{
  "vocab_size": 16384,
  "norm": "layernorm",
  "qk_norm": true,
  "attn_scale": 0.0884,
  "parallel_block": false,
  "init": "orth",
  "init_std_o": 0.0232,
  "beta1": 0.95,
  "final_lr_fraction": 0.0,
  "batch_tokens": 262144,
  "seq_len": 1024,
  "z_loss": 1e-05,
  "train_tokens": 1087000000,
  "steps": 4147
}
MLP neurons of a small language model. Each row is named by its layer, matrix (down: output weights) and neuron, and shows model dimensions 357-452. Each number is 500 + 50 x the weight over its row's rms, rounded and kept within 0 to 999. Numbers have three digits each. A neuron's up and down rows have the sign that makes its largest values positive.
A block is one neuron, or neurons of one layer that tend to fire together. Before each block is what it responds to, as a language model described it from the Wikipedia text at the highest values.

Cell separators (" | ", "; ", " (") in Wikipedia data tables that come just before a numeric cell, such as vote percentages, athletics marks, and career stats, e.g. 4,599 | 33.25.
L12.down35:549507392454441531524504526564446438461477486489466535472512426532472533549530489541557458399443473535506391489456535472493539485468547525472407515472474483478377546434483505480525526549512511477501547577423479539348521519418522500397420555489547528513506533509472600465545501532386478525
L12.down187:537523463457596556539523495463524459568519576513526447516467533492469494513401494484400420548486488475534445450445491540515501510536564582538415565480522522436541532527535522518553525396539531609464500499509531563513499540534511517513462516486521556568506550386608490510487471437437531509
L12.down195:424613449450457531538440450427536500458462549498429457466502544505518716486545504475442508493402561520488633507488507584499492492593498534506537532459478484531497453472480561493515410500463461480496501500544547429424447504493455523508498560426513372544562446454500479484502493525466505476
L12.down354:437520551551509554577549505590471514424591428454567377456491381529536669466497476484473448541473498495469462556448624522531537401499489480474500473506494547539522479526445460491489452526478462424517447523563487441549601526525483543488509474529421426462535428466532512628463514535537505478
L12.down405:474497543444562555528516494515458397492464476555440440522584511542458405413503514570425548573491566536496498613489480450428565432472512493520488508533438448644596464469507531455520569356505416437525458550451528495473503462548522421432561499538469518410508533473491446550432531460594442494
L12.down413:504523498461503458508425487570544487467568503493501439509493485449489260525510501567466516549578527452595523458573519463443516430460542462501552523478587504571511482420483391506497547494560548566528490544544500461452505451498529485493519439602514528505498416408499490566481492481433633414
L12.down454:471461524467419457445562483516478461415604519498506426518438553508491477401476417531462545510532511474492528529537467417491468486503498496505530550474425523488442548455434455453539491509497536491453530506455544514565479565494496478463581555511476511390587400453471515479506530526564355572
L12.down563:598492591492483444550472502530432476498508497526537534464490480540497416507487479463512489442575527454437498460449538520521540517417450569490464532470486439439498527486564541421592471456581512505487444468602464389524522386442391452454480604486542468501536555587545431519439506515502390459
L12.down773:469517534512523476527475522504484452532511471399448456577535488557494600469501427476485539498518531447522457567548534563508500513474493491501505480567488467475539522458471483459485404424434566520482515540498447495518494465515411507485490490527442369444470420483540485487450604403511553539
L12.down774:490507425480514456404526503526517514482404464452449399525484471510471488449485470480504486613478461511505490502520373585489409557484533579498576474546495538430524435556484521512595485548508488530514505592481627530575486536526528470522553549523391502450550462373496478466479532548561505454
L12.down832:499453480517408496579466473546598521575449521481535482574552524489440396594539480540483443483417539534575541502542465483474455450497471542405506515508582508469474524502515475352432487469512516464471510579429556613515500562500555493374527556540449503490576535523471640499518496498463453452
L12.down938:469480540410525499524444537510417585485541542581445480511573551469514337570441548524505497519464523497474444584521569480456413553434502481478441444526460442497511509509426441390568586500548454534554493447479481471530472524505519509426508358518500458523463432438491547503589555442547453492
L12.down967:526520509499441544621437472487510508490477425540437475520529439512535527495458486448457517610558553458455487522550535511576435575509525477517531503426546535423545611526376444405446448539489524478432518533547476395448428563479455486539523417518549548436470525561531550582484452416519527513
L12.down1050:560588548370443473510470436486496515554513595567544569461499503513601495426523518587477498510551564535453484442489551547532489487448501524498575529478506480469494520486571504447452483464486531518419445545560542468500499450605553357401473368459469529499470522545474496476522465495542484489
L12.down1069:466485544527590527549521503502608482498467489535419508489453559417482571533431484482473446508446519488536564495515414511442539521477512582540495565475418536504512459521479490518547447480538533385574467429473412438515457555427402549493553521467491596535489504460472471394472469482525496441
L12.down1290:554557437609444479599516527433550494456576504526481519463485561441508412511506510460514543490483456463429554551504573487592464453522591531476425504509457400502449520508534491522435528512503552474511508465559479507507484434487550485521436549567473533567454444434447483430520547482490541508

Final pieces of adjectives and abstract nouns, often inside quoted reviews (hilar-ious, simpl-istic, pol-ished), plus whole-word qualifiers like political, economic, social.
L12.down0:489632471536468500548515493517474568539457503475465513456388538504586426533458445478481509412523514496504499455447575498479461478552550487510506581478424509488516491467559488591514522428534442536505559502487502467492482468453511474452520330480572464446345457449417523532523512469478465476
L12.down110:427463461508468564481515507445467551596448531412518507452524557451544399604530493570577575549459586454508476471514448469507429544542572486417535533465472556483467476499539402469488516482472431349547460438506491470552502515518463527574540461502474522608473468496453525465481605495502426518
L12.down179:456415531509494421487494457445528440432507513441416525452498465506476474460505455493505510522514555405539483566557467513454449521538506570532478545497512389505404506546403372441501423588431451506488500514541590553568482461475464435510482435468510451499533496481477462526564540444523577504
L12.down290:498551560548519513473525580513497496524437479503513602550506411452616516518515461525528493504437576598515514507391639532533523571570469519488418403549477401487482518492503519499502445469516453409481477491520568408386484440515427548512473524413480506566477574486538462498479590510505559500
L12.down448:527496486467474494533509455579528530460568508489578542497515532520502505510454472556518400475483560496514577456520467478515595466548501596553535527499558487551516516452495571529609477482553514535479521518579518517448459519483509450547522399458610550579509490530418468525576545530451456539
L12.down517:563473484461470503460502594381540482552500452431600548359482475529561328520451431494528504549527489500553550620462467536449516430540469461516530470522488534493481538547492490458518475528401459461450511501492443466600513343513505509451490365419443474456516426561433526538512505472470534468
L12.down523:656442528544531580543444512528467438507491525555471457537498506546496368519557473454537549472535438470491497497569436427519456519471523480433530584454550566468505476487485492432500540467505439536583532525590559516508430474519558423482571369467521450462479487501561436502451522585526474491
L12.down607:437359442474500600338455447440493503481531514532464498551627508416515477490521543578519438448534446535583418490473554531455517541554549396508529458575527523567574534455460465527499417492517510439503490461484481512553415545524419632587495438470486581588463520526452435521533626387460490496
L12.down845:467461483544537433500406433521538534425450500497514509500419539500503560472480505388495488514494555481590545466421469535468574531515516466557555493539489402422560486525570428460552485441524576475593524512509548471558536483510478510531487364523451472493593572491496565490521533518545479485
L12.down892:501547479535561542472537569462455494523457388523460456469645533507505593490495454488474473609497488471523561508514514654546436485524510451537515579461574518458560419492536485484414524502532515582481441464400555519496539524512502498473555380518559548580540430588452521534577407368443443493
L12.down1064:507429554578466484486409533477461602592443385500467563494549533592516399556512491584516570533475509607525544459498433548490435487446421533518467481489520521460535450553524517439491526424474512486459480540601491369540514471469492452517421490426525547565493609541398448477523516533482524529
L12.down1144:466501493450459493502515394480529568485570511551417489496490553510556470591507406497477473483525573434481535571454480536571471489531471509410488474475537480451478437527495508563485464434507475540462439468463480519513496503582579498465534396508543460521475373513586489414457458611509460541
L12.down1182:526525467528459444579458560547459508434483519533413509497511536535576605458457449466537521488485611448508496470542561535539495444531449608434554511497543473563481521575540547490531515533451470532468498468489501510451504473532500478500510450478503450528509583466471459548502569480512531508
L12.down1247:480442529563528520564552401508553476446507515579462485524615551441455526455485555391508449469521522525481528503557451454450519509424444519495543469591576415520485500544511445478531510488381499499525441509452476459534519535414520537485528454371470532494560482544469483631522524473486525572
L12.down1266:531512550480481489502582480475523425547448433473425462492477404400526543541476476484531564531544466455444485547525542425534484509495445478502577440532542469501525474500437562524455460498494492502444509457453433509462459553415578497502565536567527477505571516437632498558525484504506427571
L12.down1299:470453488428461399392559484512501493545460516486487420531495464526406618528469504487499453440506497468510423470541520371445441502524561470502446457452506542404626483456528533506495494452478521532544514471453562501518468453465507457537463383505565420522468466466612451495553526506559536545

Single P or p token opening a word split into pieces, often a capitalised name or title after a comma, pipe, or newline, such as Prometheus, Pablo, Pella, -pitch.
L10.down382:595548554574418570471497546479511521496532512453595478571543516421509621571412413435484505544454438560475471506413580485443523399524509484482510445494424588413479572523534514471541514554529435543483540557417482506479630526469463517390543630490397406561486612516468537603510500526490458435

Fires on the first letter piece, mostly H, of a name or proper noun split into pieces, e.g. H|ussein, H|imalayan, H|azazi, also S, P.
L8.down35:446560565516471532580503460496479513521553471516550418461546524358430543470477598549539418574514509487483444515488516535541568548518547552491464448533556444472550534427445456495481493563433633476631526377618457448489580497479476491525564541541471474444461578510469443412555504475462435507
L8.down932:459477562563534442503460426536573472467516454551414479447450486535470443472535550499444486506496538518483501584509523603569443544456583572550450540511567394420562477525483401459492453493554568398648496516534585418631462513501493462497358498457486511500599533438549485414535457565508464534
L8.down975:518548536440511537467428532469396508480515541537499520399566433494520450612465436527436607508496535462525520479421472595505522449520568471516469468601566480494490559615514477468590560501597540598514491497472460500522550483446455524557503398442523444397548543473479566504578573478525547420
L8.down1255:527549581622488464503504558476491478631542399418506500401546439446502556547557524518562537552508503475594527567466480465480535502531462479555449410422437527567495387547581458464635435501472539481507404489378393502440433478533571498507413499455508510549531464522631427619471483441473470492

Prepositions, articles or spaces directly before a number, especially a decade or century, as in "in the 1830s", "from the 1300s", "seasons 3".
L8.down113:459532563450448483554499476532511447430452450536449513506544629481651374516503461601427545473597436482458504470524487522489599492465493447558559435483455497506459436503506512569534499507469565522476488524475478434493484394430512450479411433471493596578552505498440477514507546484508504528
L8.down168:533458482491469537413530524454600555498443464558531533470564460537510479431545479498518423545597542520643513485473559415578493486505511553553510476524515488568460525521473519519506407553602455470609496572599452554426378465548557565565507471407536481546444440491580497453510423545437464449
L8.down306:484436478456550433414499512500402479476447497466532505508548480418566450426431465386516614386468514530498567417459489539502487482521578586535487458429518430450409515538489500534613474553546478549508518567505503540452490540474433477446524504496499474526461488498438478490531562499502550477
L8.down885:548454517503480360581544523607548528469485461514528467500500555509499473445603482521389486511520475475447469421509516451512485416506606537625475460480429603498425500434625505553385472478522585490581504487538473464488533528446480494479535587431586508571551555344456502550581577445442503545

The letter P or p as a lone first piece of a word split into fragments, as in P-ower, p-hylloxera, P-imlico; occasionally b or c.
L12.down132:453453472591465531522526468518434523476440555529557540496449545477488462414574484569466516585495497444450470492568526506447437606506536462527527506478478561500538470493462494571499428445407491406583576470538610457299450509486480457466610579597507433613486427470529416478474498523446539458
L12.down185:515329539533449496495457612439462501468572487468461485485411511545606481462455436456528497441474479439423418505529474480534550479474569557432468381437479592465532521506475448487569519440601562498486515500526489479566466474449570494429476551499500504492572499574521442546477487543444610550
L12.down191:414474603468455519483412517485544496424512502491465469483505497396458288474450417440497472402401533470472443457407526546568518453492471491577569474538559487546428477546500549425485555539477484532535483548506423471513440437459559461502590502484537550598565600440450404552572536498520568492
L12.down324:454464508553481488557424463501504488444468465528575609549497451444504574512464413518446585462424445598523508469417495524502351532496522442516503542518532441491502477448493438406414442479411528475535499495501508502509489451487468535482458552587447519529509388512475426540565399471455490571
L12.down364:467447476487526434588548544462510537477512464351482462489517531448555482627505455490515428580437422520519395528607581551424441419463556559584463509526509451454522475470497390544586517489576486451444532488557561553471499538439491463474474545386519471495380586441528496588400475556471431463
L12.down391:523590534526545530614410576545475464503508504512439568423522522474410476469600443530592516599480515426527467507448483475533542510478391468370518526432534545530444530577458479615459547461529513572515454469568440508510454432494441489477469495508524483513517598469479523572514529565488543496
L12.down458:533500490554508548489450543504426491558611509482449544441471507444477573455553530414563596538513407431586557493533555495563490526516494539561510477550462523465469499406472508521439457330510490644566441499426439510510504423450577564413535507491530468435395508483473506449554467488460526425
L12.down743:532476457489547469563572512560566492480481458571493503462392507399506387405495400625493518572586468576569461546460489532587490478537582463431464439471511393589472394453482475464509435574569584464531503538549546472504534515411488486517445480472488518503538607569518559487495575552453478481
L12.down918:475476537525505457434518551505518514494481512394472457411544431497434217538486524600511511426540461480530571432475560575482368453566527478521486495659485444401456467486572535499466522524531510446473455540485483494457429475501464478430559565500418504554539463561490510511471560595504481472
L12.down940:514620517594575544509499528487394497547546510471559542618513492540512392472462465494513457567346520481516441495556443429508604585579530640562387524498400555600495500519481519594523508556551479518524542541544527444462373511522503497522482492575440420492425549479488555436573464440558459531
L12.down1120:554450429495481538582406569578522452508468541397460554509529429483481555436554456470525440534491505458499496562552546511536459527487472515391488521470455528538488467460441575540586492606504477474395497513420533523527528503528487458572574581472553562455610510477545468484537497493500490518
L12.down1142:461540603432583477553513423569516469463485477428504484536455457513438565486516582530447512502544484491475468475431413484484442607552490552392482547575498487476495406563501521488525510536505488469558486535482502538486501411476445475481506373450456412551472489470566445552427506487612553553
L12.down1193:560478422554455486568502469444520450516500537464473518532496491551486407465457454448514461504471434457465517459561586585507461523508526541460555532547407546427431612494527437600481497499551511511506480561434453566435469564552524508521618482455589574467447406498544532501512424537576395507
L12.down1271:525481516481498546520549448481514490534538517540541540491508496493532594515440493444511597506492455560511511440489472511507411564501405461371470385523531410473541542530484517476555534511480520508473585525470457469415600466488566478450491545448431500491536512528472446605507535526436472494
L12.down1292:521418531526500472501494515452618467504537454520483433468442530549556693449506495483564565472608601496499457543508502461479478408513513457471412584526575450481516557453491459507492495532539490598455531566521529560498481435523428553503468587505509567497502546459521489557532409491450542470
L12.down1311:471544565527466427572516555511528567462504593455506554503424559475505586486426454501456461510500512504490413550424517525498450569503460465460537508441460462505535473538491449391441515503487482485519492538554547422495483456398522478485584468546429535438454411534494481426595389409521491490

Single-letter H or S word-start fragments, often split from the rest of the word, after a line break, "and", comma or table bar, e.g. H|ungarian, s|ensing, S|witzerland.
L12.down72:571476445465472395428465444526508507523476466374482515587515510434542537570467558510492513552523464543549509628534569500535599503447577516495471488476518544467508422516345453510484593500423376392503458568527518435457521554534653418489545571626493454505532468607456516464457470518541538471
L12.down79:443560512527522525470541497451504517494442528540511530641435527474480542497526546471535556539593510411445417460552457463500527518494415506520524483536478547645414455451509608565474521500499433449440418507492457508462571460480543448423496530578476526478506518552551450425458430549522546570
L12.down292:533527424538501522455456489556480494572532490511401463433498572537535715571551480478499539492494523432616430509488490584545557472419389531568549472529533552528468483520542498474463493474528587507513468483489560421528380467551574522525550497533532506497513505428464545482505478476643476466
L12.down300:474542489553473447457527489532499492504562447571537450507502451367496513448479557506562442517509536489446462502402430539490473417487531516550488558484465545526468472479499461566515451534482605594500538525444579470460523473437582437440508647605488526535487466565544473409513547456524557481
L12.down476:489542497397533426440495503498582459518539595514462491485435532513482655442541474485577526442534497505426420534484537538466422481470574460528522469526502501474609486498423490492524507514519484528435467509546495393445528522615492613412499522576488432505633507530401475493453511423445493495
L12.down488:531471564454497569525511433520551439491486564508501468468500516564600452455409610523467442536442510560564532430501557490463513437539532512535512551491486487548446480470531493492505503514485522406619462639422527461537425538458399507537509562517567492487501528555472473508510445489452543510
L12.down717:451565497490534529424407427532504469501526511603458532438472526501516441460564524528563582408524492533431564451485590513435376493508540617433460445494484429538485523524436418525520523557681439461439495437400449628437523559531482484465412447518582524467540463597517524426561502505459529509
L12.down759:554550413543556487520515397490521450467544436604474534445482496538534415469445424535493470492527514506523497495446525379509478606502550474339452481463502467536510405512515522463498520509473499542475546437538388466515425580479499469379524537404494646556464445539510475561463485525533456446
L12.down761:537469487452495474495501536431460432520529485476475436610615467505519412458442472477500462458503441532502457485476550555458622456502486518514424483503440553409471434496507554431485461503479443472502510449492574561452506468518462473529482530544442589473524524470537522522546558508566505599
L12.down777:439464540461547422429452526482583525449494536525398460518516438542588389446534451579400509518456519506525546519530516520619358643539499489465488522529497493550478535502532478546507581573493402448384470550478473444362525505512442508493480484495481530462422540553449451634508515506461483443
L12.down788:522481446551550602521454571576444522526447437480582481490453454507523373546550469581531516537534414569418533368537491537531466520515422573544555576540497616493587495432637501489486531524541462524480504567495553516475417532519509395599435517449543380480487563533506584503518454483509495521
L12.down924:472554508484475482550431524450519495431499534470507467489548464576503233451553555478448531525575562514567456525467537479503411490563564426474462462508529537491491523437490610480508426574501540499556550485485465515526443492455531584543560515509445406454480483525566398457492517515541417486
L12.down979:442474472558512419474489411462520517531470478574541522534489495515483526536605498449420536552479499529568565496503455486461442414488511505423481494496529427460546608532463434529592634548446484448417568441436494534457495562558615521521529562419496550504425534566549500438449507509504454549
L12.down1075:471491525463554559608483445537505520528522370464512466425497443603509378400394476441455456465511542504474544582478554506461481570483568535490528453403460701539493513529516473443548505506464549510440459512500497460505582464570531517501467542452467491526476460444530538513500506453510532458
L12.down1079:483564409486612431466528546462518568559440479548414548431504524553566469507510487447522479505542576520511449472465488568468442445528495520521540464419497431507549523453494448446509448439520420493490540590474544445492438479526447467471484536504504471473553532524501548393533512520547472504
L12.down1160:578428494470530511452508437578549445422466503481495528510466480487590480554514540486604518572563452498469461527505498383555542435455477480538510527451533436441437479453488445550488517456449586414501453475508406526553519489446516541502502488517541522577527531497619526479502489414441364484

A lone P or p opening a longer word split into pieces, as in Pittsburgh, phylloxera, pleased, purchased, pamphlet; occasionally other initial fragments.
L8.down80:534453531469488530596477462514552513522437408439446385497547479572511593521498482521519478551542478500492472462484394496509543491496494528448506531506478392398541634578492449526447449557526532493512540589555428468451500472489586450470471560567513503444568520496507519488449427494415518593
L8.down799:475545344489586561471531587506495428575515511504463560527493477423515500519512445455503501552451546465445512541522516486514465499476449580596510557436439547490547455507506423529464395458442520419510565531548477529495415547531532585479595491577493510498534584438497506503485537473566471457
L8.down1087:596588454586466445479479584485514496512535475516455424539522576477494434479459489378454570533462502423435466403505536573545626495525525497522454573487463586425544563498430457518506529416500517512553510481480426564461537475520539515489602549565555587545425559518502526463502435479544442467
L8.down1190:535464443572446482502532376502446596468464503495472492605533519457626406485483520487579497437457473532540489512484554517477417486469477523489466591458509482522566508553525514511509609518377434504555515514418472502525565556516559485388522566431492502530576521408538448583590387489499417537

Final piece or word completing a noun that heads a noun phrase, often abstract suffixes like -ation, -ship, -ity (coloration, friendship), or plain nouns like temperature, rate.
L8.down86:536528508434534483515537435626404481582442479489456567441459544518571577499529487497584514497479510541557506490598623553518388465558524419546504474477451515404557540478474478521510514458404411494548439516560481435475547432507598515616551479533507517500433527450535448415524534470484454591
L8.down736:548358445468514476438488430421485508536511498429489577561568501440462516445474506461544552427537503508527377505394501461410464517433435512525436496416475497424391564427534581485425496523526520531551561477514464505540426443465555421622435486503562388493451534424473515504432497543355456568
L8.down780:462527452518558540557512508514547519521535452415491526422570427387432624559486481424545463500499427497493453476480508440464532495509523479498512500464483479464469434488505504480529564463526491470505467488537499453472494387504560581578457602526520488450571494492451495436435517557435492545
L8.down960:509491535550474457478486473470496499498506551427457493439556381442446463532500514346506480426528560461420551513556436511453475433468521504468477521537574471512474479502448502487597423495531426525499496421445575439590487551471560522433544553423545633566410510565511507527579529513467462577

Spaces, commas, prepositions and "and" that come right before a digit or year, such as "in 1940", "of 200", "and 76".
L10.down451:452411507486535302550564450487503512489486511483521543497520562512505562484427464517460517450505523518458518476521541469546472443540518640466525551474455429572460496535517510567546457557537457539460548548459535428420490453429510451557557575464474513554470508410397497516578543532497491536

Word pieces or words that finish an adjective or participle modifying a following noun, such as toug-her pitching, dark-er regions, rural woodlands.
L10.down437:438427492548477506514528536437487511469474424487534492456459562554480432428467480503448415502468523464538430502490448543479557544445476532467495442431474566502404467488534482554469425488502577430519475502444486434498507483472497441469540246499495542476559537464451422533456518431521508506

Spaces and table pipes just before an upcoming figure, mostly the vote-percentage cell after a vote count in election tables, also "went 10–2" or "be 2.8%".
L10.down373:470553546510413530565509461552522461555495457487453409514490458527525616560547463496501561574516506442413440481495535565542472493550460625461515466453495475422492501491490534416487521494568569395344443513489413588498458477494513478427499531560382455583481437477529518494481496539480492420

Tokens just before an expected number or parenthetical note, e.g. " over"/" more than" before counts, " $", or " (" after a name.
L10.down1089:563455563392386586494415490546544511472470455450613439439518527509530429489495494511452489626463474462530502493524598389460413488540564426476568529432519482441557491496410486517448546526467479492501484538522498525517518528561489562508501705487435479500558627518538528419497503530427380595

A lone S or s token that starts a word split into pieces, often a name after a comma, list dash or line break, as in S|ally, S|outhern, s|ense.
L10.down1278:589494421482537503517456578485497569589402482588422412521468493523515433546461545507440534481546423473469508518447512555470522445505502455542609540476525540608453481506558586469457412439625405486439540503486449549524541536467473494536407552530438562482477521505545525479491487510492489542

Spaces, separators and short words (of, in, colon, table pipe) right before a number, as in "Beds: 134", "| 2004 |", "extent of 1,800".
L12.down141:453494453535407438568484474515498434509489529516512511531498573510591504505463480488475575426555493506492451502465488433436537513459432523492504519443537535540450512567453468575524489452426459507559436480527413492463532557495472456580397417518486536504534457488508472530542465513465476472
L12.down171:453561377571550456507538453478521493535445548542579419465531477477528527583522523576597519509487512477542554516499475449529469434552486516524488467520578553483522558510455561481459564479462457511544468523584468464525569529581492461475532585463464509416440462543409420455511543544440534475
L12.down178:469516452516488469534544558460393493508661432504477520570507519459548560525491533503589559420440507569503472417530558402491471536494473473494365502539507555469533481448467443572516501559510486413588567472517613454531427512518428551469598495548452411467512526424534387536557510501550562537
L12.down335:554584565406484555531452488504481481535532555419456527466589602475553242501529399482500535519536485491540514520509427443537478486488582548458471478492516485512592551505480502555584552566454420538493485482471515484455368513495472514511514540457528542550396503497555526489539548456486523567
L12.down345:426534444488424442503546572552469466473510464549510499526414527554436545467407557542553541560483512524539551475449530441351591518461406544496503459544453492565544469623442488503557505528552574427523477544526463455530487419486501535523499493498355525537453530452465436454509566592485493573
L12.down573:550518420581580519461528459522521450597494516463384481629589480562436365456515524542458474437518576475474571574448527463433529471491468511453477626581396546496494534514492421507542377458539589522538468397447477540481568479539633494495572502528523576475464548565452510615452496590509539468
L12.down644:511499581464540445545495484395482483451479543472556581529494584479503426557498449428563440505433582591452526577493444548503527452503457495493493578469511505496419528590506606531604514593524600518416464575550544536446507562559499498440423522467559537451568448453478468500538525474472483445
L12.down677:553399471577527377485420472556523550464448496499525448511606432510518510431449489493535491487461533543505466541492459589437405530555427513557534489486509515510408514531441565592434494490492558489512517508523547542503581481456504529465442560501498454537549469418559467395510531504378562500
L12.down1038:452525519517498510613504609546545564592561569529541447492477581536505570498516411530544480379531452485455544440588517423538545413403438445496504500627424454509440517496541497525475526539532539442501501467460609486428524609448459484460586504389461560491485477625532542412541535528498514514
L12.down1093:485512356401581468566513428473366558488516469535478464499440548472492603564524544440548588503464503555471549537553494517557489500534528494497423392442538561430505500532557543631522547488537547602540448552448427473545498545572582572500539614536512491472465503491476514493548487524516413582
L12.down1112:572478505562553433557457426408482505529386543409589495444424498519514622526483507521492477498444458514567468523479519516548436550461432610406452444499593554476530532510555576506439526505546535533408473479543533483418566468536459509533473511461535525510522548501647445550484496433442457485
L12.down1130:523378505497455471621493454497469501470509459506496492575450496459471566503480527461447479528533487545535482458549500447605475561506414474519483531566482518423560533562490562549587509434468509512513559449571503487462439487451495436591485456437417587487408571603431439528481508578460506557
L12.down1199:462476502500503503456540544466480548493434501422491533570472477392517245522543489533489584564575515457522548483529612494485506521449527517535620490561482476471521543426470439571513496533592433465648333413491583531524512391489511496551534625598493564498490575495495475585478547517506497527
L12.down1213:605403464479448513540531516641516481475441480651511511467470464531485543507520516469534527601475440540525394513507494539438480526523482452531551532488551563507468527506554570435514559551468396592493525478425555472509455553465566529512599525596449384581489504560463548448545574500603572466
L12.down1230:402481492461462528392504393448523499413529447503513493502556478537464405523513438613397533435483512545478473517451476553480462529496550440486465512543486486390557587513534480513425513431566599553585528459429552499440561548525592493472447555548532459531551561496491462563587508558427571561
L12.down1241:419533497430427480462514553460431469503587511522509548544530457541566416463507504490481528517472360528498515490459502469428466513494478492545432424442473480600515611504472568433459557558465433481470436392493469581481501516433484546527508606480497469450532548443442452534391588482566548471

Conjunctions and brackets that begin a new clause or aside after a finished phrase, such as if, unless, when, and, or an opening parenthesis.
L8.down110:504411475487608438537495502543526441458477531531557456541465485477650464427505551536460540528506502482515477524459484562462529449431509483457514403545481518556421451507585442431471501445548508475614524463534485483449569530521485472529519463451557513499515518480498420473455562509532546579
L8.down512:467433485454499435509484534506484527433476480513499540436541553502493467417528609465458463480465385525452510441530527565440573464498495530434527608502424544483463476461570492542598519423535498566458524456422585441453540506498370514481589434435513576541577578534554446455502579498443491411
L8.down863:592542407514515515482495567471470513560456510589403431517510521467496440500446457547455585473515539478477454577511500538559528496427659534435546436499391458479511486508402510530621517464521452497507528556515476420491457495513539487433553441484516489592491607489510432521478499539493514535
L8.down921:541581456415531577463517516504573480514522552573559510450527461417467514504624464472449495429496501469562479470548486457494462445450423528516502539464541507481520515544419561497473474571477459440460533557417572483474529506574513414480454573588536440473464466464472487453477475468499544576